MLP neurons of a small language model. Each row is named by its layer, matrix (gate and up: input weights) and neuron, and shows model dimensions 192-319. Each number is 128 + 32 x the weight over its row's rms, rounded and kept within 0 to 255. Numbers have three digits each. A neuron's up and down rows have the sign that makes its largest values positive.
A block is one neuron, or neurons of one layer that tend to fire together. Before each block is what it responds to, as a language model described it from the Wikipedia text at the highest values.

Responds to: Predicate after passive auxiliary
L8.gate115:127188144097166151111088183087088118147153138133140116088161124116088191106099141147108108143127138093127113082111171102151195143162129169114140115096147073065068117108118083096124128130151169165114133166134099136161160104131154140115140112170113169084131123124164061183107128140169117108145119126177128123133148200121095132091112117123096098079131091095127123100112147143072142123125
L8.up115:080202149124147125078198091147129113197144167147063183128164103129104141180125183103056157132172149079096144129142186200186114147162159140093134142140083184177095162103112087181168101127149154160106122150145150061093096071106126148140073122139149139150135127082093141120102119145072112132111190095107130127126087153159146133112209130153118130195131147189055063136108153172101121099121
L8.gate314:156133124166141085148120177098165150117160079089104084185122104139118122128052115064133103120179152135147115084188122098098121165137143151151123179036104146120161142124143126217121153156091151155098158095085159135162114145153150095123106136120156122122115084179187079173120122127174127109137198122133100149078102120096116076096169139062134143148210117123127152147135107071088107142110
L8.up314:099134149137101120072081072107112113102137119046110135115154132131153155180084134131126105144125134095073169094085189160044169146119133109086134145113079151151091212058095147163140146101060101143133160124058135165098126146145192178117059179104139122124085102110109128155105143170141127137089172157124126119154177123108067071150145155125118141151178086104155150159139106117102118145124
L8.gate353:137120128144079120086140188096147115126134105141137140104146107069111135117119109192182077142187098131124132161144155081089156118098115178102132135084109124156077150078129082079077128128123189130148099085103090099094152099110106145125122166117113140121103095150155174135175095148126107064108147102099136176125111154169074146116147095147180124192071122153217171116172166141174173126075
L8.up353:094092025082069130130151144131094114133141110149101092115070128090153112105094153101146157157211100099142135135106122087166123139100129157113123137170061130144113146136099130150192169134126146113078123071161203156175128134084174130161116130123060118156178169130095121130175082083077192143159147142163144170140121155174113105134179095098164145176130139153101109112095152124146149085131
L8.gate642:075125169099131116146150125146121152161140099158142083091114110095128179146129150073174162119160194100116112156134132146148125104101104117139099058135170141119202102185114103081208118107108171123097174100099034042106120076108112143098173102150154070133088136142106127105153120089079146131103120161092134106142172134179146143129151163162079184164131124164135150118094170159160137087175
L8.up642:118113130084133151161137154188088101170144072129114149103208189134119165089046117151146125158207130123113109145123154104150134099146139106114144095148106134096152153119182079125158233138125154083198184000132133098109136098185145149137098163051107087168099159155166165172185106141131131114146147114169087189095152184096101117162131091174148129105119141120116121107161163145133148107190
L8.gate699:084138107114069111103165164111088117112140190132115023091158133100160058050123167123140143111194072086142156149151115145134092122129204147107176136093137164093095158179180142119143083126145125105119171082122147110134137141174207093130131112136085115150109074134122100132183156133171143160179168130152171186177127107134105138167098135074123095108110138163138102102153147124164135122169
L8.up699:143159125147064147109156138175124168150114138125126059158136138136090102135097146117133093187164127117172150047151179125161156143136194205115125103110136153144089170153138114139161150134159129101137194092089178152093145085121162091124153136095109108118136087090134106120149159181112073116117188147183138190138165126127099125127154138177139190118109145116152098162110161087149104101126
L8.gate741:139140172073088107102141087135159130144134121139095136107112087124149179085111105072163168180144112113161216111143167158163132107113098161144104137104142159114114174136068116100208109152080199153125178133134156122064183080122078079151122084178139073156145099127130142100192113163126081139122152179125099133117102124133150096139162168129131151141112089191100179112127118106176125128143
L8.up741:146189111089097163102147127126110143099089151153124097123211097128155140148143100112137103149151161114171085096071172164135167096112108146143119115119151161087086150139152091083193151116086170126070141129087129122128155089106119141161128151171096147145118131129146088140175133173128115096132130211124103109104084189152073075111145116125128068121137052146173178120165131148134076067123
L8.gate802:104067115104096141132115103126120133137052144161066143182171111117159158086141165117065112171167125098105120135094134095170111114145154128135158063114066133161094145113142117102129159175096186073091130128126115165152133094112134097145110166141145175107062163164145154144220161130178117116128174180135147161137128134122116156116158108142124120131144128174161121149137187130098200135118
L8.up802:088091076186117135123176132108173097116194090174137137078088083100125106167050167100133141166128192111122174093103163181137133102100138108108150124141195133191127170091131175088180101137094154163162173040131106118149086100129149150118131132145096201098099122140138098105170143167150124093116176124167141174130156099146068088114146112192121102158171115150131173139153121150159141120107
L8.gate826:121082121108136108153164155106083126120145155168119115149131090155084103129227108097120122136190088171155169130145105167175136134137134131115181108057159141130153189149136124125102145102145139145122136047123160140148142107191141137171154191095104131138111064097053126158170096050172185140158155167195110122058131165169140091124152085151185108076106159138111140136144111089150053121153
L8.up826:112080190166183023116117099127120107078145110139082144073167093143120060135101106091164101182063166155147168125156154076186132114068154180087103136117154205122133163116199084114118120149112184166122175099106097149146168092104079133134070131151107089161124062154116178079203129131128169118129203089034129116135105068141110095137137110077101088130084102110144163144169100082134135140124

Responds to: Wiki heading closers
L3.gate237:101077152070154211202092158094119154153141131145196062114095106149080158142103090121118090067153126169198117116090120141110110175124094120156109097121084157048156119088153117127118114157124099152130135148093136087168171163101129142120111182129121143064177100126140095149082145106140144121111100168149164111128105091129171135111129162118087054125154060126095107166131132148108064093117
L3.up237:135158114079060162131131119115098170158141076155039123126076100169118135098095104164143068088110134123111117183120160160144151133101107114090108109077200163084166091181122181187175131152174181111110093079168096112112155155140125107147085163121104173082095183150139120132142093101119094161051155176103151126115157146152112126113135134123160137102179157098125067111062164138108122130120
L3.gate482:102134084125105187090096114108111186144117083103140101079116069124166098094108088131141086171117148181192139095111158110177091094143141164178180121114129141141146155147142135099084061106121220109147180151152121136127135117163101151131194037093143144107163157121139067075213085129112145128097121130166105126075120096136101137127109109125120106194146161135114130094085128142222146143128
L3.up482:122090132120086141100120152161132118136117121043125070122047069148168161129079093103156094154159101086132161107087117158106192164149175156178148103209127115097088154135100111133165112081125186183152091158099112173058140076084125112110109109178136197179137092135122146085177130140118084141066084143103099112164103160121216116101133182144119124139123102190134118139065128118152078135138
L3.gate498:111158136126173121167141137135079086174086118162192142127123157099137129164159160121154123158119043186120057145114086134152136139095125142140137130112124161160142099113136117108089124157205136078100134121129120146182149165146093141102134091085137132069094145150114155100101131099140169121162076145145167172076103132093137102146111088119127098110128053161122153110128165172161151100114
L3.up498:127086130140129112134132113086094152129121155132113121097116146096110151149114130141085142107137084171134136095114156106173099155086118172148149121109100148060147102134133093167163149076067189117073136176181165050087148139182143114124141124140110143113118069105150154143140104150122062095178125120094070130135103129070122131101075121112156161116089146173094148126102110111093190105149
L3.gate573:077128114102117136085108182082068115140083174148111121071129075052139107128103156185066058125122156144063062174085100124155112113112111175085150151117129139112177144133164107148110168116152148108135126084151106137187165147156162140091156173129111196101133144142135086234111107133146111136123094124083103135069062121151152123087122106144121111162115161127102141144100204090186084130089
L3.up573:063122093064116157172150155087140123119103092134155093090095113177123146128106083104141128151208121159118151088097151092122138114120162100112158120124122088093169142131092124158131159147087168151073175157122155067115168133076111178128152080173097188098111116131116054131082079126100120105152108098136187123169110144058144105137040162121118093135148079133094176142170094153120147118200

Responds to: Wiki heading equals signs
L3.gate109:073147092135110156112098180143081101076127132118119109109062135133146112110162140132127114121107176131104144238132121093115111117107148148109144143123168131120153200149084191124146090081127134159182141098173114157105177128101178099137118161142126133120121160163155132071109155105129094171085119142126170112157078128137219114132131087125124161171108135107173102107089142122149171128115
L3.up109:132109142168145084087147117140140106082157153115210106121125175031164177121170109134159156098137171103152147113143123139153143114161182131144134136070161082108097115102131144140130146097128173096062106101083189176158131108144105108157094115119071077131137092096118113143075105187161136130124103036138092131152134159157095088146106087163171095097091117130144141117117089073123099143144
L3.gate188:102073130147113086149105076114165097077146149131094128114106131089150140113136106113127162142122140117148193105170132123116077147078137126133091118110117111108154121128126147099120197097119148151172156125128157120140144109104133123121061083145135137145169134148146149111115174147066061177148085138163099124174164159110132110175211122123087159075123195064168076124153107126177144138126
L3.up188:115111141179074102162105110100139135088152106125126151106082132143083113157144094113102121155133094118116137130144091146135142125157066152104106151072185042127132139099094142150092204101150145157166098145130111121092129112111161086094163116149140165114150137090159126107112123181068092160100118137179048135131106150105142100147183131086143162136187178055163079096148113149193191116097
L3.gate399:104134117109152174158138161123117115081175153121076104123117111080153140160083094125097080113179155077078132129095132115097142041128125137068178138083109088137151212074081131153169090118121173170078151117088092112129120116081181089138105166136151122136168127130131085145177124147104136101104197135146169201152131148109159109153114113110164117126175166160080074159123124111108091114185
L3.up399:081147065103077107057123129131089123067116132136142022116147099102139120152138107118159143099150148159151162160150119138139112159132064127183180179093072126112138142134123059091118104131144155149115041112122209129103133153172117112190164139149106157170166159111119144154068113120162136155129138120161113116126164142143152099111124144136122131157094126152090120191107127122228068198130
L3.gate766:104143144151085124104107157046144113137106128130139144094156133127127120111093185089157088105106180101063092080108141134205032049154117127102157165080174130112131196115108149155115125115127112141151168113152142132138098112106140095158046112134150026125154112180119157097158158091119059097094208132114118174088063088215053089091151122126150157113153132084133116144122180106129118162139
L3.up766:151100146177134150139151067108112143072080118113085114130116169108141153185096153122105103148183117096112133172141061154100131103154049103137120174119101156134078143115143115198136140089163074124152152065158137165088078132157128090131119119115121094104096164133083130096110094165128128147134132118100128206112157130179117149147137128166123170115152101093145104122115151081069172140094

Responds to: Section heading start
L8.gate59:110147155133060130071124130125121114130121145153095119062110118131128140147099177086114059129113162123185123137141201143140153078133106133146139079076122118121150083124083164136117109112088202157085137109134100149186115115135106097089117091093125182152152166157111142173130179120110119134158101119113161124108128118208135151141123137079164168154126148208138111107084132143111117147106
L8.up59:147138132122147128097157024132089158106092161176127096088134189090161147191153093123106119168072129182163157180097146144116100119149119124143144124082159144106058172153104117095100087163100131149142137152190129182126094155129092118133134186115145112093155133071098149164117112082105115117099148172107202099156133129143176125108132154156137064176151119165091153101141127102136106133148
L8.gate319:125097109042119056061166099137116159125093130097105134114166128117193148107141143111106203100125098157097151125180131170134135132110066152118135116086158094159145155151088119096166130143101193092057085158144157113098145142172126087101098104152096032159146149103153128162157082152137122154136134119152128106100106131168105176130091136159154073096146144144080105096064167096167128176161
L8.up319:161123120132159122117146103119113105101125187157132108152047089128166129167159125116146131134164104140108190139148132115189097152106137167172105114109116197090137078166089104064146118121131123152124111106149193189201165158113123102096149153120132157129145164069088133131086082130152107134118153141174183113138098160154183155162106109146126141111122162169113101155129144105143102132073
L8.gate561:130126184147121175098149115146150134150062115153117112115143139102136110199112124104146137127147129176145208157148102175134110151149067089209217168106134165066103134141080052146124077176177089115133154115141183133159160137127163072134160111112087067112154167042104130134061122102110132117170125160174120123139165154159175081096146082129178075060115121153093106104157160082131100169219
L8.up561:139130116136083181116151153081104127186099141178106134080123100122151159220104152127068126145146138172097204151134131179130070118166104096189199130093160158077109132146089070160076109181160108123135140128139154129148103163112195086138134067156111130108175159092130155077077107201115121139136101173175156124113127122147185140084146129146161084146165125171074072140141147123091122175213
L8.gate565:131096054135074193132126114098082130157132120138116171156136078118157074093103157167116136115207090166129179176111139155172083106170098102177145136099126187111111116150105130146171122142133165111148106125111212110111186123179141121144119101132093162140158176125115114098130102155121116161098142176162145115071114153170090070145073117081147107135108095141096182102101166058177165125120
L8.up565:164117084087133101134148051146089157103143129154126098115137128076195136104169156091056125156121098164148163155123075115163121144106098150199107102066156142145080133162126093127170137134160152095135099161207173156122125150203126086133086089100146138148140163144127168125097120137162121162103129083131146076125114113183105141146095143155160084116146121157096137111141167063154109191103
L8.gate640:079107148095162128088101044104094135130089090085096094100077092113155151139060129157122098101154106171114139162144128099193100120130105067181154132103101184113116157111084113142102115137119162084095094131156123177212096125083151012108128120126117098147120119117128154173163145110089069118103181103134159136049117087147179108078089120182141111144149124128095148157140159065097174170096
L8.up640:177109112104167108131141115105095128103101068126112044112084144081133165165153180099103172146169119171161131098140077151155072143146092201151134065136112155145152102102146169090135123155145155110084111097153173135148107159176096079096153129141128138082158136124129126141176104161112133142124067111149195154114076120166168146122077129145129095094129134176159147067095151075132080150046
L8.gate694:209130122109112133137128034144133142129104176178075094096095159135119138157160136114124202163150128087135189130114114149169097127125108129201180158074093147127154144141104099123103101130125161127103119164155246108128186159127116081101122097152125145187144132064094106153114107154113119162148142161145160123129091162162112160122132135102151084076100131170132124102077098058133120158102
L8.up694:199145156078084146088151042142121160134115146153073113096118106119127119138125134071103144200107147123108160138124190158179118104126102157151157125074124158110129161149067114111123078141134188113099133156168173097134154155105134092090123114155102117156157143079121109126155113172129078138115128136125160142118086133175123157131141147153140115123108140179152141098073103079141164159133
L8.gate733:145212105084106095096187111164078139112149104171107164114125192119167104148140134129146139163106110114075179190180204135112083131152082151112138152121147115090124253134084172135115107167179136130109097179155150077166154076118133142125209130143124054113089129094132203091113047129094009149089137155147105107119114149119152126102117128198143124152114143139125141087109167127151116107120
L8.up733:139125096111113146157126100144103135077087132087150110063090136084105172183166143117061134100115093133121149163149163138109110105153108088177181116099050118123093160129095129095124119163136084117125146189153177116119128088125144110098121129088133150144107162130097184149110104119100093166145128162138140107074092130114149151134043074166117136049077162110126092097102144163167149134119
L8.gate773:166116160124163127101113139147121176122151132123136150095076150136148151129137152168123144127135133151136137150207128099172149160070139176135107099077112169130126111133174144109112103130133165109111132147125177185179153169129159099087128182175120116131111128110091150231100110139146141182137128055113154120135107058149148137165112101114157129090119129168158149148119158070116165151126
L8.up773:188127153077081152114119146138141158164127109160156153109086144120103156130119106160114137136154118162119175173163131154206153174098136147132145121076114196099087140132134073091107089164210166088139153137129176165174109177120184089122131150179111130151175155081118172183120094129131134138108166070093177106146098103169205149114089119124135151098109126150172121157142153062057146151148

Responds to: Numeral digits, participle endings
L5.gate493:165106155153124100172166155107095128054105067070093153099079113139139093119185125147073111166114093102110107110102083110116099101107099096084121179090166203124128143142141173133111125101112151136148141108123119108130136169182068141141119130151116164076086128184110185082132183157166111101145178124152119117154164150165165089126160106151187125086055136085152084072111171061141186144108
L5.up493:106096148190122158102168124121079090140060124097100134108103120117135151155165089091042101184104133128120159158114105148187111135111105150129154160183143136188149120157156033111140123132116164122145160181134078161138199087175099161114112117136140064122117141123136111159144198092135166102157153120164170111170089154163135112172127136086132124102115173149193122128097160106162171133117
L5.gate812:130124142137143135121185128117078129104128075083088093107153154145143121093203176091051093139209065090092154106095076168143159068117104145053166139113097179125118179134119174145161136090075153149113171123123090156072094138162154157108145110168131118133080131206085157071165166120160111079176164163147152116134170122146155115098125080141169121130085106123146160154128141077120181149092
L5.up812:154139088193120046118172157166105098159089063106069125148116103147128106100127125100093141133194085085107143108092144094097190118123128141155170147101099156162170137169084131176163096109086124076088111070144136147094155151198143100154126162198100163146065168179143186184157120150141187130155148151133138176193152146091163106155129136084164169125079117102165101138099170121141205095082

Responds to: Heading closing equals
L5.gate196:177135196129136125169151114119169099148110141111088136074107143112136187108098125153147097092120158189135137143098087083149161167158197157136122129073120153138098071142113137099134133151102205156139160151149130096148137129115135148089169106133108155084163110051190085144120108127121143066109124186169130132108143159085141114104085131124122124090121103167115128120105120131092141120115
L5.up196:136151115114094129153156168108125083099117144111081175094112112143111125136115120182102102143141178100088107131137155157091106096129150077096136147111088130169217177123067114155163153071132086094121126077157103148133156134172154081128093163148142101136111148136130180084058084126164127119105133142096063140176109187129140134135103156075110104162143206117092098139079103138157151087195
L5.gate668:166162126170098110182194154105132084088092132120129109100080134129097233111119151140139160162149120144142139113095113092128130102157190150142150134113112140124107108126095143120096141138135150133134136112131104108089189156160144165094145190152107171080105114029199120111084067142137156063096174077117126100114094164111173135151091158150146111113128090115163141094145161107077097118159
L5.up668:127169095167119073157092156159106094121071163156109149123054095097105134130059128139121171148137105119123127139134122142132106128102116097081205160125080143121212138122117148178165171069178111050144170143192130167091176189163134103112063190177098116103122142097145111162074151126107106109142133126080142112181111194129151107172130104145147145112119168140112083056102121100169115103167

Responds to: Wikipedia field and header words
L3.gate130:081175119113077144046181110120083120106112116147080103180169142108087130145110147131104107159156141135126150148090149092125127107117140138109145156123121124110138168174087108116163128179060147125174173067073138106131089066131112150174095142113114143191149164127095075082154161075147103143102189158186142122091229171151127086174153146154103084126120148120106076187116141081126118151141
L3.up130:154123171102098146089124170116054104146125112157117083163132150116091117182071133135095112080141161132093171183162183109145138061135128069156149152093117133083152171106133076114096105090166198148095188128122094162117154156152163161181122176087130117153135074082115174134114150118151123082090103110160089156163158137111149091093167113149226097164145070125122138134126107115146096126132
L3.gate386:137151075119145167072147159114128167118127122119106089104166163104098138190158077076109140099117095133153118152106166181151087093118133097134138165108162154149158135098095151083156141136056098119158163050052125128125129116083146129166141160153129091153094130097095156107151175154169137145111127167169086089130199175156134122178081156169141139088073079159117129155124078138176121188113
L3.up386:142185164122172099092127156131116094167085104112146153137133181066174126139129145028082129110166118128123143134126167138129061040089153164125098125069142094141191137113133129144172106104093097105098155118170066118168118073136179097132115120102137039144195177178155126106137113117130134107099140132141151171173127121113074091185168034133130166085088074140156116165105121099113131127101
L3.gate427:077142152121098165134105162155130142142126115085141124144172078109075076146107133088184066136111192109096132077125195124148095123163132132062110108117136121109068165128141092116140112175183152194135132153116053086093080131086163122103124133160122105088152105170177138080139126116144116095067158121132133102133125109152119146082182160145134127149190164117129157155114094134098172149090
L3.up427:087189117114091133089108182096154161164136090128129174154159107180139089154085144078120101153076141089109082152174177134122121077168148166117129091161134111107128181099166074126097105165139146174119124147143113108152136096111187136139153103141159105138198155158151154098136132153084072129077174181132130119130083121115083135097133111178103155185171079130175126163122116120116139130093
L3.gate434:133139146104147181111113097172128093135163075147090128116128106102082163134142126112147107120134159105060195153155175122152108111129135218114121122123138114122176131093163159140138110165113087135131102064114138073194098077077171103096111097126125154151161093116103125131149105159177101186173148151136142143109122161093111116146163182192132125104154131169141112081124101126126093178103
L3.up434:055125083049160098095092225131055100139165132171125140137215110148067117161144154142130094082171087103060109182181147079156098137134093182124157084105151107087156126144142192094104135198164144161125126139176140124123133115125134097128194108102092199174153118163132136100071119143136073157123164107133176088108121149182129136106070181132146128088149132084137095154161164153118126146173

Responds to: Section-heading closing markers
L8.gate387:090162119123219112152108186142070164150151131148110121139083112150097108133135096119180142121101164119134163187140122040101175117127116118101202124154094114103129121112132148151099112099171131169126131088106099099218140125099103145111129157061127180152090143144102192201112144081142132114159112101118093177162137151085186164122125087103137104095071143144092084103131125154127117131187
L8.up387:052170086136177126164143161144105151117199120157135106165081151129088095135116097133125104105104114112105170133106146084122174124069110179103162132133068134141120125100180120173055115109079088085172156109183115139161124108098134158101142145074119214145121138099122133102093129157176096114185132093126145139124131186108153136129115099139135140107092117083106102102104138152116117157141
L8.gate400:100122104106143110175121131149108184108125159119116137145175087110138102123102155155141143132119143175179157116141121108230132168146120099131076106114157093077123139167118128195137126151111148107114100128083095138135141142066126098172159129146117064146107152088164134196077111173109202117095135102129085173154154171125068124127133141168148139110152112119053177108104070184154089145179
L8.up400:123137139059047173148119111183141166155095115143121141083102139124137123156163093154159101138178168135099091125121108130118175105083119122172124129092096161120100167138135081124144125107142119159127168138063165109110160089131175125189150170101147174089136149178124098135163148124075156100124102167049121139118095117089134107158169120100147144107149157094154153128077145138081124122092
L8.gate404:108101123120138165125141130136088138108102083146106098090177163137116122166140038098124132069138114201105178097117135140156095152119098127154113140105146110148143131146119181096130150185128140170119140124137119112100085087059162066136090123099150128138136174155095169145095155104103085078093171158098159172138123133105167132115122139153107092052169114105090098178145133090135046150148
L8.up404:115153141085098208110152072111103106175127132096087065115124158145173155140160110183080121111132134125121146091103097152178154115184093092182189173079080159143149158142134097120173113155130106126131142150128144156118104144106097105110108128092118118175112181158092090078186122122141098105151151148099165057148102106064124114138125108163151145119118166112125084164108042120083091153146
L8.gate667:192137119064092163130163151125100133172118094152100112067120133091117143178148142138109075169122101193109116196137091099151136196153083150164136132106146124125135182148114088140101125163127157104169095095190079166130165139148142141108127149144145158159137175099140081139121072129133117089087097162080123165101109150153119121067095175160130140129104128167097066097137195146121110170124
L8.up667:117127099086130141147134116109075144163151151125119080124100216112173125131128144155123125118171137156112159124176088110154128102146095119125185104138049195138160122093101100107170129143154117119119076128178138159135089099161167090110131092150066102148116170129129135158098129120102109118127144125103108169066080155121119130174065113136185117149133118170051107109115130198103123052132
L8.gate703:075078152111137187156160099107130146088074189115149051139146141095119074109085108146097118096115098112106126156125126118136153115109133093103113133135095118114123167128134044150162119136160122091112143147198144131133137127113109092127185099082111120149112137053116196115135172085102165121116087173154114119062098130145096126135143148177181127117104121106148141150112159177163129146132
L8.up703:173111126135167200186164137109128144150063169052158097092127120093140135097087109161067174162056160146108123105083120153146163049137189121122115078166049135127130118143147118085161145143134097118120155185171116188107141119136146117090138143122125122098108116071098118108141118178116116082114095123094136093102086156083123168127122078153104115054113139144150077131111182161152113127190
L8.gate711:169107145148163154095138142126107093154138089148104152123135160104119121124079126127129173114122154070096065114147052132169104134125080194189157116131172162134142228096123111224128151169155153145099093110128134110068121144106155084126146104165140138187074119138109106085134161093092167098135145127125165120106148162120159122143130164100104138128125078114107138081089148132119124106076
L8.up711:103107160102128119067105139069136139181112178138155118128153123082167180124158136126122163187159106110108152117146090175171115139119100195176171131142136122079134097110099077104181174164153175069125182099125141110172139101142114150131124092154097136168199118083102098090166118206151119146126114108177109122107112133188126074137140150112109079127139121183152138103104170090128132140135
L8.gate753:128124139156155159176080142112138155145126182148126156102112155099053132143147090184133103133110103143199134141129100091150203132124070123093168158098113098110107107107111117156098143136155066173140092139152136130143114204131114131095170124105177123164076160097088115200094133123071167106145123082117072156175136096169149133092113097062172130090141107176094168102122147187157118124116
L8.up753:111148126069162112219127101139102146158125152171087130104119133168158110109070099186200113176112127128140094118152152090151178209105093060083171131123086140115112153125079120156090122101196115123102132136143088088177105159150163119116211089134110071127116126085151182148126123120124165092103117081137087147125131095106164139124152140131140177107101148142078143082137146122143116096132
L8.gate815:081111156127091124087157130108080102124117119133163112135148171133134187129105166100128134096126092088030099081168145122128140160148184124098114190216094153144111164151152140102120182083130074130133095121144052114097125049089109127168112162138123075121082117094138147145174146168127120104074140176091166113140089123135115112116179120183176151108122174130135145183133120114140053067125
L8.up815:179135146112156130139155074143061115150120159150117079092170134116118166121131078201142124156185140154147137149089107137163108133208137100105177156093104083110109127142111138105093110149118201141085146115173127064154093136101117114127112169116133185085093150079120144148104088101147086099177177085112131164179139223088120128114159134168132133060179149066104104061126133148137185162159

Responds to: Wiki heading opener
L5.gate115:083126148160092116132114103094107153116138106085128139075135112095103125174085164183127094090182112051089127105172153145167124104156116203160095154077145124150094123129100129141131112190175181108075082180152127147147091097150147116140179144158146180079157165152137068137102176136129119127093109154133163132073094095131102098065098184120115129131148141148163147099114099153138199182105
L5.up115:069117158105105141068099138115139166141114103108109097133142143069136160154114101119105106052107083185181128132121121168105127083171056147120142107105059108116144144146125209143143103100182139153123118099161100169069105129164095094115124132089119159125134157127164140065131091107128103127130110149183088090138099120150140118156147167096106168110151143135143145030141111165108120085165
L5.gate270:141098098140069156075061109157107131174122120091149128114171093129093135104119125046048124121149094077140184104175115190105082086135152080133151142099080135153107130127153156101155103143083131087088139156131147121093091105084067147120143071159104158130111152177130151085157162177117111156114137109137153141129136114167131144150144135092153126173138139109208145141143118147081146147120
L5.up270:098164086092123098222149124112078143077083133099113078151064112098157135168171090131101137153083110101085118107129132124136190103091115139097093124153128135103178133119110120134126173142160132099142111101156114208173099139110196100145147139157092170095099125145123138118105103100207097149149095088146073114089108111147133110149166085093072120143083154128165095103121091091130126156193